python train.py --d_model=512 --n_head=4 --rope_fraction=0.5 --qk_norm=false --attn_scale=0.0884 --tie_embeddings=false --beta1=0.9 --decay_fraction=0.488 --seq_len=512 --dataset="wikipedia_en"
MLP neurons of a small language model. Each row is named by its layer, matrix (gate and up: input weights) and neuron, and shows model dimensions 357-452. Each number is 200 + 30 x the weight over its row's rms, rounded and kept within 0 to 999. A neuron's up and down rows have the sign that makes its largest values positive.
A block is one neuron, or neurons of one layer that tend to fire together. After each block is what it responds to, as a language model described it from the Wikipedia text at the highest values.

L7.gate219,176,208,213,258,172,179,273,132,186,225,243,253,206,187,206,166,189,211,270,163,198,220,214,169,221,199,160,162,224,214,178,231,168,234,204,171,159,227,200,227,212,163,159,215,214,188,218,223,231,153,209,199,168,220,231,249,174,186,164,201,212,184,170,216,175,214,193,176,224,210,213,188,216,223,194,263,179,254,161,197,197,258,192,150,186,263,220,224,237,193,247,165,188,215,203,200
L7.up219,243,198,202,218,188,249,162,219,190,199,196,220,238,197,236,250,212,187,198,194,157,213,239,226,152,165,186,172,270,148,205,165,173,193,233,141,220,201,159,207,173,175,158,259,194,177,181,206,151,152,238,170,168,202,228,204,244,199,166,160,151,180,199,187,220,174,224,212,280,201,205,193,218,218,219,229,178,213,245,177,209,164,168,221,148,187,194,165,225,204,223,179,197,173,233,215
L7.gate324,166,262,206,196,181,172,216,129,218,196,223,197,170,168,153,160,222,225,298,196,148,196,207,200,241,143,187,187,168,208,230,221,179,187,165,188,170,195,214,111,223,216,209,200,246,144,256,240,164,163,184,246,218,191,167,270,186,245,182,174,207,206,203,184,191,231,240,202,197,193,226,212,210,231,212,254,242,193,139,235,200,172,183,165,158,196,174,221,212,235,172,214,219,226,192,199
L7.up324,188,229,193,165,226,224,209,185,231,230,221,200,208,193,158,198,198,190,223,186,217,237,192,185,217,162,208,206,215,237,196,258,155,157,189,276,215,201,254,213,177,167,223,229,176,205,237,230,190,210,218,185,199,208,171,236,210,157,192,216,182,227,233,239,223,210,215,250,215,165,219,168,170,178,257,245,223,186,142,213,203,211,163,236,217,239,202,154,193,133,194,210,155,116,241,195
L7.gate499,150,226,237,169,177,161,282,210,243,202,222,161,188,234,208,249,215,181,177,192,119,163,233,175,197,193,160,243,188,193,204,221,244,199,197,230,227,149,196,191,193,191,198,187,189,166,179,254,166,188,261,213,252,233,168,172,190,218,193,157,211,240,189,224,239,210,225,199,204,191,197,216,172,239,170,218,219,199,200,138,183,193,204,139,176,175,131,185,228,185,221,182,229,186,254,219
L7.up499,178,223,195,189,166,205,203,251,152,213,174,223,208,178,251,192,168,167,158,163,206,196,192,196,238,201,227,200,192,163,174,220,183,174,220,220,185,190,197,199,200,151,87,180,190,159,214,172,256,213,176,183,227,215,166,272,194,184,241,150,188,162,150,227,232,249,238,163,185,177,180,213,163,235,235,238,194,154,208,184,217,203,188,159,275,159,224,154,259,232,191,231,211,205,202,149
L7.gate909,176,205,202,171,244,203,226,199,157,169,214,233,183,216,209,210,167,215,214,206,154,185,226,176,188,200,186,178,177,261,224,223,162,185,213,121,159,161,199,167,172,166,230,245,205,179,199,270,208,177,163,254,182,208,236,240,227,182,202,212,198,205,209,244,126,182,262,193,197,216,178,244,182,244,178,244,180,273,187,206,213,246,234,171,174,233,148,237,224,179,189,155,233,243,181,188
L7.up909,206,201,232,156,201,146,161,161,169,149,226,226,204,185,200,226,219,218,194,195,170,197,203,194,202,238,213,222,235,203,220,175,170,172,215,247,206,145,224,181,245,186,149,180,207,183,213,249,146,177,226,220,223,179,230,166,191,218,166,255,177,173,225,276,182,176,210,200,191,180,189,197,205,198,177,171,165,147,172,181,192,182,183,201,203,195,199,121,210,254,274,166,264,211,208,236
Description: Boilerplate template tokens

L11.gate337,201,187,224,236,201,232,212,200,206,246,208,208,208,162,193,224,185,199,176,213,204,197,156,148,209,212,180,200,198,200,173,209,235,225,224,222,215,183,189,240,181,196,192,193,215,201,211,265,244,220,188,231,220,260,184,245,167,203,224,224,186,209,182,113,151,144,219,221,191,243,204,180,244,225,199,199,225,240,257,139,219,173,139,203,224,251,188,211,192,276,218,195,214,162,185,161
L11.up337,228,239,217,154,202,185,201,221,219,145,242,216,157,190,239,180,208,237,252,142,207,212,189,242,191,230,218,177,210,214,170,187,189,222,167,247,197,232,173,159,240,208,234,252,225,199,174,189,153,189,192,218,188,196,183,187,181,205,207,193,238,233,203,181,230,178,201,160,171,254,143,192,128,222,230,211,233,202,218,203,241,180,217,171,207,269,193,230,213,164,227,235,213,203,214,185
L11.gate577,210,223,229,196,209,207,204,199,241,237,198,201,204,189,198,177,186,259,206,187,170,265,215,229,175,240,184,214,160,192,193,261,206,173,236,218,198,196,156,219,183,198,181,198,167,195,210,232,234,223,193,253,275,201,163,253,202,185,171,231,196,210,175,121,174,171,190,225,183,203,143,176,137,243,228,233,206,194,224,202,221,247,219,216,217,181,216,213,247,176,199,187,228,201,159,170
L11.up577,183,241,180,211,187,202,180,210,180,189,216,230,212,234,193,200,195,264,201,189,166,169,132,151,165,228,206,229,183,156,197,242,161,198,218,258,214,214,202,170,148,184,182,224,196,199,197,210,193,236,239,235,260,250,203,156,207,207,214,217,242,157,164,198,189,162,229,193,188,174,159,177,158,180,256,203,146,194,202,160,203,204,208,142,194,251,193,194,272,234,170,175,258,161,198,202
L11.gate644,189,219,179,180,247,168,211,221,176,154,186,242,184,242,182,146,169,217,238,208,187,222,187,155,180,195,157,211,155,187,239,214,124,165,172,202,198,203,193,151,168,188,205,192,191,214,225,203,207,230,226,261,154,157,186,256,149,231,175,211,195,200,180,181,215,122,262,189,251,196,253,201,253,138,207,167,202,262,189,157,220,255,166,166,180,236,188,217,250,275,216,217,177,152,211,185
L11.up644,227,232,199,198,246,171,201,170,228,176,172,203,212,223,126,221,192,201,198,237,178,227,168,132,237,205,232,186,230,162,179,211,165,198,222,212,220,168,226,203,238,247,197,223,148,204,149,225,193,208,248,261,163,252,165,194,233,214,206,223,168,149,204,214,213,207,213,210,205,175,216,238,251,215,164,182,163,211,168,236,167,267,176,154,223,202,230,215,232,209,184,180,232,233,175,220
L11.gate730,178,180,147,223,174,150,105,168,172,244,190,248,246,218,160,135,233,198,186,184,180,191,163,174,217,209,207,224,194,174,166,196,204,268,195,201,196,195,197,207,214,214,160,215,193,220,233,231,242,206,188,217,187,153,219,200,186,204,192,177,235,197,195,140,162,205,230,261,146,273,170,174,199,222,153,254,209,193,172,216,202,213,227,199,224,257,192,187,197,254,208,179,190,174,180,182
L11.up730,210,235,237,248,224,162,112,137,150,179,153,164,210,196,204,174,268,240,208,195,183,179,182,154,225,227,188,180,259,217,169,251,218,199,248,221,218,167,184,250,176,204,177,235,171,223,169,188,195,176,152,217,207,226,211,197,164,186,171,208,245,206,202,247,183,176,224,216,231,173,199,164,233,240,229,231,193,237,246,170,187,237,214,224,187,154,244,198,264,192,154,224,185,231,192,221
L11.gate772,220,269,208,186,197,185,243,198,187,193,176,175,197,168,172,187,227,210,133,198,191,215,235,183,206,195,200,171,175,170,200,208,226,182,150,152,188,240,242,229,210,153,196,173,201,230,195,237,184,238,176,185,223,203,167,204,235,158,204,182,168,125,142,143,218,183,242,192,170,203,188,233,161,254,209,208,231,171,241,224,171,250,201,157,208,211,220,233,177,196,254,222,218,174,165,245
L11.up772,181,211,215,170,204,204,202,184,204,203,204,187,230,167,198,171,170,240,245,183,220,215,197,112,192,203,221,193,218,216,220,207,214,185,167,206,176,221,173,153,160,233,192,224,200,195,184,213,204,239,178,204,215,202,240,191,196,168,211,250,137,193,172,241,262,160,161,219,210,196,247,179,184,206,170,211,145,245,159,216,195,241,176,146,187,189,166,212,182,165,163,218,228,255,248,208
L11.gate781,195,232,262,209,162,228,223,187,184,213,242,246,208,173,168,175,207,223,147,214,178,217,260,177,158,189,237,187,193,244,210,139,151,226,171,174,143,212,145,216,193,184,241,251,215,202,150,192,183,197,143,187,175,162,188,178,176,149,179,203,218,169,137,212,224,238,171,168,213,198,172,193,175,250,215,183,160,208,222,226,152,231,173,199,193,254,212,250,192,205,152,230,186,197,188,149
L11.up781,157,215,232,192,175,195,166,248,190,187,252,255,234,153,210,159,216,235,230,239,187,141,232,235,208,220,168,134,196,189,244,144,228,187,229,164,209,230,156,223,209,183,161,214,171,220,168,247,183,250,195,183,193,190,216,167,160,204,226,210,262,281,174,210,169,197,149,175,228,239,240,227,220,202,254,197,219,211,253,156,149,236,142,225,247,217,157,208,255,139,228,201,192,193,153,203
L11.gate1121,204,213,211,264,208,218,153,189,185,237,251,222,226,177,156,208,213,215,202,181,224,192,257,149,173,172,161,193,182,167,166,209,185,189,226,212,183,234,165,300,170,179,189,216,197,170,162,187,202,209,174,252,192,172,219,209,120,135,224,211,202,215,119,188,209,187,239,204,165,199,150,184,174,251,263,166,238,220,216,202,202,211,215,167,191,224,148,239,189,189,184,197,176,212,174,233
L11.up1121,179,208,193,179,236,183,201,232,195,263,260,173,217,204,194,188,208,182,253,220,185,238,181,195,215,190,226,230,254,178,202,188,184,222,254,182,194,205,190,196,183,194,229,180,193,168,221,207,271,253,207,184,189,203,158,190,123,214,179,224,196,175,158,225,233,178,272,175,228,204,223,148,177,229,167,205,208,194,169,205,187,206,194,177,225,227,190,201,229,239,178,189,211,206,221,190
L11.gate1141,170,233,182,178,206,222,144,200,179,171,255,215,200,155,194,211,198,174,231,204,208,167,188,167,232,189,259,193,262,210,178,210,167,163,187,211,275,222,201,148,152,146,194,218,227,217,174,153,186,222,220,227,205,220,186,247,144,181,224,175,236,218,195,163,220,145,186,144,189,207,168,201,180,250,204,214,181,218,232,197,147,231,262,179,205,151,136,216,166,144,204,204,192,196,187,199
L11.up1141,186,218,220,219,251,223,208,192,274,226,230,208,218,220,190,217,202,227,221,208,147,259,196,174,210,228,161,181,171,204,191,265,152,208,200,149,163,195,194,216,162,184,187,202,259,163,210,190,202,195,198,160,239,265,204,163,166,159,228,249,253,166,213,254,228,228,248,165,232,188,214,166,247,181,247,187,185,147,227,197,162,141,219,197,179,162,170,216,218,176,212,153,147,252,178,223
Description: Partitive "of" after quantifiers

L9.gate755,227,210,159,220,190,183,202,177,202,214,150,219,207,285,233,219,197,219,197,163,219,275,214,209,181,153,201,251,182,209,221,174,204,219,144,183,153,179,213,203,157,189,191,183,221,220,201,233,179,174,214,206,225,231,146,198,187,193,195,193,168,206,241,174,258,213,220,201,226,230,218,184,181,204,203,185,185,228,166,218,216,213,172,144,171,206,226,237,176,229,233,204,169,208,204,136
L9.up755,192,231,201,189,188,241,229,168,243,165,229,229,213,197,178,181,219,213,277,193,191,175,222,148,177,199,207,183,132,198,185,245,193,189,195,171,222,171,159,147,209,180,166,222,158,219,182,192,221,193,193,227,150,188,212,245,172,191,176,167,186,142,191,206,162,236,188,240,262,219,220,164,229,177,181,177,188,191,198,234,257,245,200,123,183,257,253,190,253,236,172,178,211,211,222,153
L9.gate854,220,258,189,238,152,181,210,268,186,177,256,175,243,229,223,222,254,158,132,168,199,200,196,245,144,266,211,190,176,196,197,199,180,217,180,179,146,196,220,198,228,210,168,240,253,215,206,250,224,216,170,260,180,171,170,236,242,222,187,173,232,174,174,164,215,171,199,204,196,177,170,248,144,227,227,134,178,209,189,218,231,237,176,171,209,172,217,186,186,262,241,221,235,169,183,213
L9.up854,198,232,231,189,226,237,193,232,242,196,250,219,226,233,233,211,200,204,211,217,200,178,201,226,220,140,244,187,175,180,199,208,239,182,204,190,173,179,205,201,208,208,205,259,211,155,204,131,255,222,218,213,143,182,188,217,193,213,174,168,183,222,259,230,176,214,208,172,224,216,210,153,158,173,267,206,184,159,187,226,168,200,152,196,199,194,225,194,196,296,194,172,213,245,190,146
Description: Predicate head after copula

L11.gate0,230,250,199,210,223,171,220,186,175,225,202,245,164,193,240,201,229,198,146,222,196,197,212,209,224,157,211,211,173,238,224,201,201,176,202,172,158,237,200,158,163,203,203,200,237,176,159,195,246,209,231,218,204,198,268,114,222,177,175,103,240,204,225,207,230,217,206,172,197,192,196,209,168,209,232,197,202,208,215,211,159,148,134,182,171,194,234,179,179,201,197,199,192,175,206,156
L11.up0,221,190,223,189,211,155,224,213,214,210,204,175,197,230,226,161,182,190,212,214,218,231,169,204,191,203,236,185,189,220,226,176,237,226,190,219,219,218,233,200,180,217,161,181,186,208,175,198,191,200,241,158,170,215,174,197,218,216,168,207,180,140,192,200,176,153,159,157,171,237,226,142,230,164,239,176,235,211,187,223,218,137,162,206,162,161,215,217,187,247,214,176,155,193,173,274
L11.gate11,231,189,142,237,256,168,128,225,194,227,180,205,191,204,211,169,184,220,173,225,167,244,234,195,178,197,200,178,148,244,225,154,261,196,267,194,177,239,195,207,195,176,208,191,240,164,205,231,157,233,221,195,212,135,223,185,127,237,191,233,198,239,181,182,233,160,302,206,147,176,170,187,154,196,247,184,199,224,204,233,171,193,220,169,222,236,170,226,194,240,240,193,252,213,177,181
L11.up11,176,215,170,210,225,132,158,222,230,214,221,217,202,199,225,171,176,198,170,178,184,224,222,191,227,180,216,181,261,189,184,177,156,265,227,193,164,198,217,239,205,262,181,190,236,212,204,198,191,122,159,179,158,169,170,155,149,220,208,202,256,191,254,201,193,270,228,195,214,191,162,215,175,189,249,188,252,134,252,226,180,179,212,204,147,210,182,171,177,213,241,239,196,185,236,199
L11.gate171,205,225,195,229,199,198,190,208,209,197,161,193,236,205,234,164,239,245,180,172,170,221,177,161,169,211,202,189,175,171,217,197,237,173,216,226,216,175,271,195,181,146,237,217,158,211,203,167,174,208,179,219,201,209,144,206,235,238,196,173,273,219,192,207,258,226,167,205,218,171,241,182,240,241,223,165,212,190,176,198,171,226,182,198,201,205,205,178,258,187,197,191,130,185,226,227
L11.up171,158,196,220,189,172,234,208,185,176,206,213,184,190,207,201,218,178,254,183,208,220,198,203,186,212,218,184,186,154,208,163,223,206,124,192,221,172,187,191,168,210,164,180,184,201,231,217,203,204,236,168,187,160,197,175,219,194,159,197,218,216,234,212,201,216,169,259,170,234,218,210,160,174,160,237,187,231,207,219,181,215,229,153,190,207,202,151,212,219,150,189,246,171,203,198,171
L11.gate451,189,218,182,221,227,204,165,205,182,209,224,252,203,185,215,226,249,181,155,230,194,232,185,151,250,243,176,221,144,219,209,199,171,236,223,199,225,236,215,216,188,249,232,233,158,172,196,183,174,186,249,240,201,226,178,246,193,222,211,223,224,180,212,203,173,180,188,230,227,206,180,212,200,146,201,268,171,216,187,201,159,225,149,203,181,238,209,227,171,212,175,196,199,175,159,219
L11.up451,184,260,207,259,195,205,178,155,165,203,194,240,231,172,161,213,221,178,215,214,209,229,186,218,208,186,209,230,133,222,189,193,202,183,183,240,159,219,176,206,145,197,225,188,202,217,215,211,185,263,230,233,205,192,185,147,162,216,178,250,248,186,182,183,178,161,227,187,227,199,210,231,179,252,198,229,193,221,164,199,176,251,192,156,221,234,160,248,215,198,164,163,290,197,217,225
L11.gate672,232,221,245,217,218,221,198,256,227,194,187,174,185,182,239,191,187,263,192,169,241,260,244,207,202,203,157,173,271,190,173,232,190,247,195,179,193,184,205,207,220,206,196,227,262,272,221,178,207,234,172,163,180,197,267,162,169,209,196,212,210,201,151,253,236,187,251,220,201,206,222,220,204,207,231,198,222,174,217,183,188,189,196,231,234,242,188,168,198,120,238,212,249,217,179,186
L11.up672,194,219,223,188,171,174,192,215,204,246,252,221,233,170,197,187,168,245,196,180,235,228,190,219,202,225,140,196,258,200,222,180,201,192,226,197,235,206,221,219,148,244,177,206,244,230,203,171,229,194,118,183,157,227,241,146,153,165,182,198,246,219,237,157,245,192,224,190,238,202,184,182,194,143,265,241,222,198,142,230,203,151,171,253,198,222,202,187,153,212,208,183,198,186,193,189
L11.gate738,212,249,153,222,158,201,155,213,188,183,211,187,159,155,148,185,257,236,208,194,224,235,202,183,204,224,239,223,151,174,195,230,205,193,176,183,178,241,174,153,171,210,201,252,219,210,199,187,163,196,256,218,147,181,161,178,196,184,257,179,300,199,162,150,180,237,241,158,228,209,206,223,195,179,155,206,181,193,174,214,184,205,190,164,231,193,192,223,225,295,174,174,224,187,193,272
L11.up738,183,226,138,175,168,204,193,169,235,151,254,253,160,226,199,223,208,210,239,172,188,241,170,178,189,138,240,217,212,196,152,198,168,184,180,204,203,224,179,179,185,154,198,207,188,159,242,179,212,164,181,248,152,149,148,188,202,214,191,190,250,219,199,197,203,190,197,176,200,181,208,214,211,179,273,207,220,214,184,223,189,148,250,199,116,179,171,185,137,281,206,281,202,183,193,205
L11.gate748,220,183,195,193,203,175,145,262,189,222,245,194,187,194,162,225,245,176,157,216,253,174,147,211,196,199,259,227,177,153,228,194,208,245,204,185,246,202,167,199,151,233,199,226,210,188,228,225,193,254,167,205,174,211,226,191,229,209,183,173,189,196,161,221,248,200,230,185,225,222,230,241,163,149,201,210,184,186,226,165,173,252,170,188,207,201,250,155,178,204,180,180,232,178,140,197
L11.up748,274,190,195,206,195,200,206,183,203,243,157,183,248,169,198,228,174,184,203,167,187,261,188,208,182,174,223,185,170,200,207,164,188,201,237,245,208,222,247,219,137,139,184,236,178,167,210,189,217,219,236,192,210,208,216,135,139,167,227,220,203,169,181,207,231,246,250,204,185,212,248,203,204,164,165,215,126,178,154,265,160,209,245,197,158,234,239,213,145,178,193,152,180,144,185,209
L11.gate1139,187,194,233,183,149,231,191,252,155,186,211,210,158,140,215,191,226,180,172,199,164,203,192,195,273,225,213,150,241,167,203,223,194,151,189,200,192,239,149,199,194,136,230,193,174,149,152,211,186,212,201,210,262,175,204,227,196,147,188,227,222,219,181,207,199,265,238,216,180,258,154,206,205,244,166,213,229,186,158,156,188,228,205,210,230,231,185,242,203,182,201,203,200,209,219,205
L11.up1139,256,183,181,230,214,124,155,203,141,235,196,165,211,167,190,172,246,234,148,208,222,168,180,201,222,234,215,198,149,181,210,161,209,208,185,177,190,210,191,180,161,206,236,240,240,264,143,168,119,255,180,233,163,187,236,179,199,208,220,131,222,163,208,162,198,164,187,185,184,204,205,209,171,141,171,159,199,133,195,179,204,144,215,195,239,273,223,159,210,214,222,193,256,167,221,199
Description: Designation/status predicate slot

L7.gate396,225,253,222,197,203,188,170,203,209,217,263,187,219,171,213,183,224,205,211,198,249,215,219,200,187,156,183,229,171,269,182,181,209,179,225,174,209,250,220,200,201,199,213,239,192,205,159,125,216,206,199,220,216,184,271,183,212,180,198,150,203,172,159,244,242,241,215,261,189,123,249,203,170,224,203,207,218,194,258,199,228,189,247,177,190,247,184,252,179,125,186,162,172,224,207,213
L7.up396,177,217,151,217,180,217,211,157,203,243,256,191,213,213,247,220,169,240,223,203,188,172,195,165,251,165,177,194,261,183,257,218,217,119,160,189,214,227,151,180,178,255,157,247,163,254,192,193,159,224,195,224,154,210,203,165,201,172,200,174,206,165,193,185,243,202,169,181,230,241,159,228,179,160,205,184,205,198,204,184,229,222,143,198,199,169,201,184,194,202,211,155,203,193,210,180
L7.gate693,186,219,269,193,236,155,206,201,189,202,184,213,177,199,220,204,168,225,182,184,193,213,267,181,236,161,250,172,164,236,158,185,178,168,230,225,207,213,247,205,181,209,195,190,135,250,195,201,137,255,217,225,220,186,239,175,206,168,197,209,233,221,172,189,210,201,252,184,166,200,262,237,170,148,184,226,220,136,194,214,193,230,174,256,221,152,224,232,200,218,189,168,200,189,224,230
L7.up693,189,160,241,173,187,201,233,188,181,208,209,161,125,207,207,205,203,244,262,212,178,170,163,148,184,206,201,206,204,226,200,235,219,180,204,220,224,215,195,176,159,225,192,253,186,186,194,178,208,176,220,237,235,217,145,229,208,233,174,220,179,242,161,216,199,229,178,194,158,184,164,208,182,192,193,185,253,160,176,202,158,182,178,153,187,260,240,183,191,197,229,209,188,184,228,238
L7.gate819,113,224,194,227,260,199,186,185,220,225,246,219,210,201,184,211,201,205,211,143,207,182,239,168,241,169,187,243,218,169,171,183,202,162,213,187,177,223,225,210,195,203,195,201,125,176,215,175,121,245,218,243,157,200,180,222,244,192,179,184,202,175,208,143,195,197,250,255,201,216,211,224,196,206,181,245,203,203,204,194,215,232,166,138,182,154,172,206,192,229,190,257,200,199,158,194
L7.up819,172,221,195,237,208,209,186,218,218,213,221,185,244,209,123,228,169,197,209,205,204,225,242,195,259,176,196,184,213,200,169,197,139,176,229,155,222,160,195,192,199,256,170,191,200,238,211,179,208,224,229,193,160,202,150,212,191,246,189,172,205,181,207,187,192,181,221,187,214,209,237,181,191,173,217,183,208,212,168,233,191,201,175,139,188,212,184,198,213,258,215,277,165,209,166,209
L7.gate921,189,186,189,172,252,201,203,266,215,236,189,176,234,228,227,201,189,204,202,193,288,207,239,179,159,203,196,251,180,215,191,201,167,167,208,238,207,275,211,185,188,116,184,199,147,171,197,199,223,217,166,154,217,173,197,189,159,230,222,143,199,182,160,244,224,158,232,242,191,209,232,185,163,193,185,148,184,149,183,254,207,166,222,204,146,177,215,223,203,206,188,242,266,135,181,171
L7.up921,170,191,185,190,182,194,197,230,197,185,199,152,174,188,218,230,182,173,205,173,248,190,269,183,205,191,197,201,166,209,162,163,175,116,224,203,223,152,220,250,228,173,177,170,168,196,211,209,122,184,247,211,172,176,209,215,149,233,162,220,121,245,164,202,202,241,228,188,166,207,235,227,182,221,150,196,234,185,160,216,215,213,172,185,192,222,194,123,170,188,209,217,144,167,242,207
Description: Appointment to role/title

L9.gate848,187,151,175,197,233,162,158,209,223,196,178,215,158,162,232,231,233,183,221,207,211,190,232,182,229,183,238,226,217,162,238,211,189,212,189,229,191,227,173,204,157,163,182,235,210,190,211,200,213,141,189,232,184,214,243,194,215,223,213,145,168,191,172,181,246,205,209,222,222,189,173,197,194,185,171,205,180,231,132,216,169,213,255,159,150,261,196,249,223,214,173,205,200,198,190,201
L9.up848,136,214,202,236,196,251,194,181,204,244,143,203,223,191,219,166,190,212,169,218,207,178,217,248,82,160,173,176,191,178,193,199,152,174,213,175,191,157,174,197,228,222,157,176,188,165,172,270,207,233,173,181,200,204,166,236,235,181,166,219,214,193,190,204,216,215,227,231,209,217,232,210,208,185,244,196,246,256,230,204,224,130,164,245,142,199,185,268,240,240,217,200,275,248,208,220
L9.gate942,233,203,150,256,190,190,185,205,203,235,175,182,172,247,213,193,189,188,177,239,173,172,151,211,177,198,151,223,179,207,163,157,202,230,194,229,223,204,183,202,216,208,242,276,231,181,165,271,238,209,183,198,178,244,166,193,207,191,245,200,153,173,183,235,180,207,196,179,227,229,173,209,153,219,167,190,238,194,177,193,210,191,196,215,205,229,239,253,202,241,206,206,193,177,207,196
L9.up942,199,208,198,191,171,154,175,167,142,201,174,178,200,208,176,257,230,201,220,198,157,207,229,153,169,172,188,205,233,198,191,227,157,193,168,197,183,240,256,163,165,146,218,167,226,189,171,195,234,198,215,163,175,235,154,233,221,212,171,179,248,159,209,183,170,234,231,182,166,194,174,207,163,182,228,207,222,204,214,211,233,177,193,157,216,254,158,254,219,155,243,177,172,196,169,166
Description: "Of" in fixed phrases